python train.py --num_attention_heads=6 --hidden_act="gelu" --norm="layernorm" --positions="rope" --bias="all" --init_std_down=0.00264 --beta1=0.95 --decay_fraction=0.885 --decay_shape="linear" --train_tokens=1277000000
MLP neurons of a small language model. Each row is named by its layer, matrix (down: output weights) and neuron, and shows model dimensions 400-495. Each number is 128 + 32 x the weight over its row's rms, rounded and kept within 0 to 255.
A block is one neuron, or neurons of one layer that tend to fire together. After each block is what it responds to, as a language model described it from the Wikipedia text at the highest values.

L5.down70 [161 107  94 143 155 104  50  77 146 147 133 152 134  89 127 184  65 134 137 108 151 101  69 147  83 114 174  80 105 157 147 132 212 158 136 136 150 116 139  97 109 107  74  82 106 139 164 165 102 129 103 172 163 127 161  62 127 193 110 101 147 141  94  98 111 137 158  53 184 131 184 109 123 139 124 119 151 163 122 153 142 168  97 183 176 125  97  72 178 116  96 124 124  76  96 103]
L5.down97 [ 89 146 123 153 104 110 102 107 130 153 208 134 143 131 126  71 120 129 107 113 181 100 160 129 128 126 171  65 155 139  89 151 168 145  65 153 142 140  70 112 155 182 163  71 136 161 105 134 121  62 122 105 138 121  45 166  99  87 126 160 142  98  81 146 137 127  94 155 140 113 130 127 106  91  75 100 100  87 160 146 145 138 154 149 140 137 140 143 136 151 108 126 160 161 165 155]
L5.down603 [110 143  89 136 142 143  87  76 140 154 128 139 167 129  73  97 107  72 149 170 151 117 108 121 150  75 187  56 149  89  91 126  99 135 111 125 119 122 170  96 113 127  65 145 121 138 109 113 141  87 142 135 133 112 181 162 133 104 151 104  87 144 130 139 112 107 120 135 166 115 118 115 168  91  55 190 135 135 124 125 218 122 152 132 152 206 140 141 111 119 105  88  99 183 173 112]
L5.down891 [145 167 146 117 148 130 148 128 156 111 120 126  80  94 160 153  31 172 103 175  40 105 122 117 111 145 157 107 103 152 133 123 176  97 112  96  80 148 166 137 121 125 165 163 120 116 128 145  79 129  88 118  85 148  91 143 103 113 163 122 140  61 155 139 180 150  21 157  89 160 153 125  76  97 185 153  88 153 108  86 167 102 115  63 122 141 121  51 128 189 124  56  94 100 149 115]
L5.down1283 [165 150  78 142 103 119 116 109  76  85 109 104 140 159 114  80 168 152 113 123 116 149 157  64 122 103 144 148 152 111 197 130 104 160 143 128 147 144 157 167 186 141 115  90  97  65 174 141  78  98  98 171  56 110 153  58 133 111  86 141  49 137  91  87 212 204 110 118 159 209 105 148 139  95 107 151 154 189 142 142 137  57 145 131  85 132 122 124 129 106  69 181 119 136 179  83]
L5.down1407 [177 144  66 122 135 119 141 149 177 161 158 125 147 118 144 119 165 180 140  80 120 127 152 115 146  66 146 112 125  99 101 125 135 154 174 106 187 101 136 131 175 136 111 145 181 163 100 213 127 142 118 148 138 168 163 132  75 107 145 134 159 137  96  76  95 168 145 153 109 122 173 137 153 131 124 115 159 155 125  97 125 120 145 122 123 134 109  59 180 155  92 113  72 158 228  77]
L5.down2408 [ 97 117  82 169 142 171 127 102 151  66 139 116 136 111 159 154 131 124 150 121 104 138  91 146 143 178 206  96 112 120  92 110 157 116 177  87 160 150 208 112 124  94  91 110 168 156 125 130 152  96 129 159 109  73  86 101 196  68 137 123 109 136 139 122 138 140 136  97 119 130  96 120 123  92 137 157  61 105 117 117 189 105 117 156 130  90 150  62 180 141 118 104 131 161  88 163]
L5.down2488 [159 154 147 130 209 106 128 135  99 148 150 138 122 113  86 113 159 163 100  98 164 118 172  88 151 133 113  93 116 107 161 127 123 114 139 111 156 189 181  98 105 116  83  88 113 124 149 136 137 159 118 108  73 103  99  64 131 108 162 161 101 126 124 142  84 148  93 164 105 111 159 155  86 114 176 124 102 135 112 138 158 171 123 124 181 130 144 142 191  60  95 103 156  91 180 120]
Pipe separators and column names in wiki table header rows, above all football career-statistics headers such as Apps | Goals | Apps, also Team |, Duration |, Length |.

L2.down644 [176 148 119 108 104  92 155 129  61  72 123  96 127 110 103  69 117 118  47 125 141 133 133  59 142 116 124  97 161 134 118 163 165 110 148 143 147 117 133 120  97 139 170  99  77 128 181 164 144 123 129 111 154 129 140 129 148 207 106  93 122 128 149 172 104 144  93 116 177 152 142  70 225 122 126  75 127 108 161 135 169 124 100 139 113 137  81  98 153 142 112 123 102  87 175 109]
L2.down736 [119 146 132  96 107 123 138 159 121 111 191  93 170 112  89  73  92 166  48 126 127 121 149  68 151 176 104 115 144  63 149 119 161 153 171 100 176 122  88  98 136 102 138 154 122 127 224  91  94  94 118 130 124 183 121  57 126 168 164 155 119 137 191 149 104 152  49 119 136 119 165  94 194 128  94 107  95 115 135  98  87 127 135 113 156 119  78 144 112 138 174  82 111 103  89 144]
L2.down1308 [ 88  94  97 157 158 102  99 131 187 140 170 153 120 119 126 140  93 138 138  82 156 184 109 136  99 124 117 166 112 122 168 106 162 171  87 142 169 130 114 114 106  94 145 125 142 127 152 118 123  95 112 168 206  96 129 139 122 108  77  74 133 121 159 155 115 165 105 116 105 113 132 112  73  92  88  99  99 125 160 118  55 143 107 144  76 138  86 105 135 189 103 147 158 145 163 106]
L2.down1536 [121 156 142 177 198 141  97 169 154 121 153  92 106 132 129 136  84 150  97 156 153 171 144  70 119 126 136 105 136 133  94 141  91 198 103 109  97 170 114 156 106 113 131 175 100 190 137 114 142 160  96 171 168 106 104  75 133 148 137 171 138 132 141 130 177 130 154 157 100 126 127 119 151 173  95 124 104 179 163 136 136 106 111 109  98  80 128 106 138 118 123 160 112 124 126 128]
L2.down1809 [119 161 195  83  60 101 112 110 118  91  75 120 213 104  87  37 141 105  35 147 121  95  94  70 110 181 101  50 111 135  92 100 158 124 187 114 156 128 122 137 105 144 152 108 124 126 141 183 102 143 140  87 160 146 120 110 118  97 134  93 111 114  89  99 133 156 119 129 137 142 101  68 190 134  85 101 191 117 108 136 160 125  84 131  99 147 102 181  88 109 159  87 116 137 167 126]
L2.down2232 [133 119  90  83 156 193  87  53  93 104  95  80 178 172 116 104  73 130  92 187 141  87 162 136 121 192  71  96  91 136 146 105 122 151 178 171 104 121 165  61 145 134 126 133 138 140 135 176 155 168 169 142 148 133 170 105 167  97 147  89 107 104  95 154 129 162  75 110  78 120 117 171 152 143  90  74 135  83 154 152 108 174 122 177 165  64 140 146  76 111 116 150 157 136 114  97]
L2.down2294 [170 152 147  81 146 127 118 132  96 140 161 153  75 123 107 131  66 122 111 120 148 163  95 129 142 128 153 101 143 163 135 133 130  96 142 143 117 105 161 111 156  91 129 154 149  90 181 165 133 104 148 151 175 119 137 107 120 125  66 101 105  96 115 117  84  96 125  72 154 148 157 145 166 163  97 142 142  88 191 138 172 110 133 134  77 107 123 126  92 176  88 108 158 170 140 179]
L2.down2918 [164 153 101 149 160 132  86 153 151 103 115 102 113 122  89 122 109 159 152 137 211 109 173  92 118 115 138 139 172 184 150 110 101 128 127 122 142  96 136 137 111 119 130 146 144 112 128 139 118  97 145 133 122 131 150  77 164 144 132 133 135 101 109 126 133 116 146 136 129 120  71 118 147 136  99 126 193 124 112 165 224 188 115  80 112 138 159 118 124  81  94 146 121 134 112  67]
Single digits opening a number in counts, dates, times and table cells, such as 9 April 1940, 8 receptions, 9:44.52.

L3.down1919 [ 55 187 152  72  84 155 106 140 175 117 156  75 155 117 203 160 107 140 154 173 142 152 159 130 134 146 166 167 100 148  82 175 165 133 178 145 138 130 200 144 135 195 160 138 118 166 203 111 100 127 154 144 103 112 128 123 124 119  71 141 105 175 129 137 202 158 142 109 144 100  97 158 192 154 121 158 139  73 139 166 141 178  94  99  90 187 149  77 153 102 138 129 105 136 119 131]
Pipe separators between column names in the header row of Wikipedia tables, e.g. Club | Season | League, Votes | % | ±%, Pld | W | L.

L2.down73 [122 108 140 155 142 156  88  83 182 148 172  65 101 154 198 155 159  97 140 115 118 157 173 154 198  87  95 156 168 147 127 120 113 156  98  38 127 171 142 178 118 119  79 137 150 130 159 121  47 174  97  96 142 194 112 156  99  69 169 130 146  86 126 128  75 131 167 120 122 186  97 122 140 149 167 136 127 118 148 154 118  99  68 158 120 126 140 132  76 137 103 145 107 141  82 113]
L2.down237 [ 93 172 178 108 140 130 100 123 145 160 167 183 123 137 139  80 170 143 163 130 169 172 200 131 128 160 130 117 132 120 162 142 167 134 135 125 125 101 173 146 127 123 103 105  83 142 145 138 133 148 121 147 106 150 113  97 133  87 130 113 163 175 171 126 152 136 133  67 128 193  70 106  60 141 134  69  94 122  62 158 113 172 144  98 119 152 189 112 147 135 166 206 119 162 110 190]
L2.down623 [109 112 151  76 154 123 153 112 109 110 132 120 145 158 155  95  67 102 139 100  79 167  90 131 144 127  98 119 134 112 119  96  77 103 124 115 102 102 133  84  71 122 158 135 123 141 160 109 150 141 190 151  73 129 126  97 113 193 183 136 129 135 143 132  99  90 131 172 143 133 146 120 100  70 147 139  88 161  84 125 125 132 150 156 133  66 110 124  65  66 130 180 169 146 155 171]
L2.down1659 [172 158 127 110 152 130 139 142 102 111 185 136 137 144 140 164 116 170 142  96  90 119  94 120 128  66 122  45 138 119 111 122 156 142 119 157 125  71 118 109  96 109 131 136 140 132 145  83 161 112  85 159 105 165  85 132 146 107 130 201  59 176 116 128  81 185 160 125 211 147  80  85  93 110 164 139 161 128 164  63 118 197 137 112 121 114 128 159 130  95 141 220 138 150 117 110]
L2.down1764 [168 175 118 159 140 112 141 170 181 165 183  93 190 136 168 155  89  87 118 125 169 128 144 185 133 159  86 125 203  88 164  90 132 152  92  82 180 152 128 101 145 135 170 110 118 156  74  99 102 122 181 132 125 110 151 143 154  95  73 156  84 149 147 135 166 132 132  92 113 132 125  84 161 124 153 113 113  96 114 111 188 153 125 159 113 110 149 134  99 108 149  84 111 136  38 168]
L2.down1830 [119 148 108  91 198 155 154 132 147 105 181 116 147 126  80 143 126  83 146 137  71 134 115 124  82 153 208 200  98 119 132 124 101 141 110 136 123 122 150 133 100 141 175 180 138 124 120  97 112 139 177 199 120 123 135 103 148  99 109 146  46 178  89 101  87 154 120 147 176 152 103  98 135 171 154 135 135  97  88 132 145 102 131 139  96  85 110  97 102 131 150 177 101  97 111 167]
L2.down1963 [142 125 144 129 124 142  85 165  91 154 162 184 116 125 141 127  93 120 121 102  70 134 115  89 181  39 167 133 176  98 104 112 152  94 153  84 148 156  83  72 137 153  82 127 168  84 156  81 144 103 128 132 139 124 146  52 108 162 141 168 139 131 141 152 104 113 127  86 151  72  98 166 125 121 149 146 129 118 107 155 125  65  94 114 114 186 166  90 128 169 133 142 213 126  98 106]
L2.down2627 [145  94  56 146 154 116  70 134 188 109 174 106 119 136 150 110 158 118 175 106 115 185 135 153 106 128 102 128 160 132 105 136  90  68 126 102  98  80  99  96 129 119 116 124 101 123 132 134 139 107 144  76 159 117 124 131 137 127 194 141 123 110 203  97  84 133 132 190  64  47 146  78 111  97 122 145 147 159 137 156 143 114 150  76 118 123 126 107 203 127  97 100 131 156 140  75]
Pipe separators between header columns in wiki tables, especially after Apps/Goals, Votes, or check, near the row's final columns.

L3.down2699 [188 156  91 155  99 156 173  81 109  90 131 124 105 125  92 119 149 127 105 156 129 135 158  62  85 122  80 139 173 154 107 170 111 105 131 116 109  86 108  91  99 194 134 110  59 135  88 165  84 191 171 101 145 140 159 117 136 157 129 137  68 156 164 124 123 149 173  84 154 193 157  65 166 159 149 118 115  70 172 116 161 118  65 145  73 183 153  95 130 110  95 128 133  90 172 121]
The first digit token of a number in any context, often small values like 1–4 in tables, scores, measurements or ordinals, e.g. 1–0, 3.9 km, 11th.

L5.down114 [183 121 139 160 133 141 130  77 153 118 113 211 134 108 129  78 146 135 176 156 127 128 149 144  92 139 174 123 116 172 100  77 128 147  88  93 131 110 113 139  78  82  97 171 109  79 120 138 156 124 137  85 172 147 162 124  89  86 110 179 150 136 118 148 133 127 141 126 135 159 155  54 132 122 134 106 140 104 142 145 132 158  92 212 139  79  76 107 119  95 151 128 147 122 152 164]
L5.down778 [113 125  69 118 112  78  98  81 116 171 217 132 124  99 124  49 109 107 158  89 154 109 105 143 131 124  95 124 121 160 137  89 103  94  95 134 103  95 157 141 113 152  75 200  93 102 127 192 134  75 146 121 196 152 138 144 137 147 139 159 104 103 186 159 155 138 139 129 146 148 165  87 152 137 142  99 112  75 110 145 111  53 136 204 157 150  57  47  75 139 146 152 104 112 127 163]
L5.down921 [ 70 141 155 133 125 101 113 119 104 123 139 156 181 153 129  69  85 113 166 155 122 143 144 143  92 114 168 137  84 106 169 137 108 106 151  99  80 141 140 137 176 130 113  74 128 171  31 187 105 131 169 130  75 122 109  94 110 143 176 129  96 133 140 162 152 145 146 192 152  95 117 111 171 163 150  92 108 109 188 123  61 143 149 157 149 127  89 124 102 136 181 174 178 149 103 110]
L5.down1249 [167 116 125 151 121  72 161 132  83  79 146 119 160 164  99  78 178 128 118 116 130 110  84 109 153 106 165  99 109 181  95  93 103 129 149 150 109 149 138 135 133 149 144 123 174 113 177 180 129 125  94 101 164 132 177 151 150 130 125 124 140 186 147 112 108 120  86 151 139 100 136 149 106 100 133 192 160 111  96 141  75  88  92 179 126  98 185 151 160 127 136  71 221 155 105 175]
L5.down1493 [ 82 113 152 162 175 104 161 156 133 164 152 127 153 120 205 149 109 133 117 118 151  95 146 153  94 170 149 103 146  72 194  93 133 166  97 138 164 103 157 169 100 112 155 135 138 138 162 121  74 219 115 107 183 120 182 207 142  99 162  82 121 130 171 143 150 103  78 118 112 116 102 146 138 115 102 131 108  52 110  32 130 109 118 157 123  79 166  91 127 119 156  40 130 121 142 160]
L5.down1499 [139 137 155 127 110 100 114 108 147  98 130  82 165 170 178 144 137 185 117 142 104 162 120  79 127 136 140 142 163 179 121  98 158  84 107  93 127 155 144 146 133 180 116  92 115 138 126 102 140 146 135  69 124 102  99 127  84 185 147 161 119 152 113 103 183 103 212 120 150 130 119  75 131 113 146 144 113  86 126 143  94 125 107 103 120 202 170 104 108 159 109 122 117 170 109 120]
L5.down2483 [ 97 147 142 171 102 136 124 152 109 124 175 157 134 123 135  66 165 131 152 138 102 161 121  87 196 106 151 165  89 178 174 157 106 120 132 106 145 111 132 140 137 138 109 155 135 137 107 163 130 106  99 152 121 101 157  76 125 132 150  54 143 152  71 113 108 132 129 116  93  86 151 118 194 207 109 191 138 133 146 159 101 193  51 124 182  93  73  40 148 181  85  83 111 125 159 103]
L5.down2707 [152 149  89 167 136 109 106 179 111  83 140  47 161  75  81 160 147 143 174  92 137  83 152  63 138 100 131 128 119 186 125 127 122 106 154  86  95 135 132 155 105 141 172  97 128  84 140 161 134 132  79 111 158 148  91 125 119 128  72  95 104  89 119 159  95  84 104 162 126  97 127 154 177 109 135 130 150  85 117 154 173 192 133 151   1 112 114 123 109 173 104  99 157 104 150  90]
First piece of a word or number that continues in the next token, such as re in reopened, 12 in 12th, 1 in 1.4, U in Umayyad.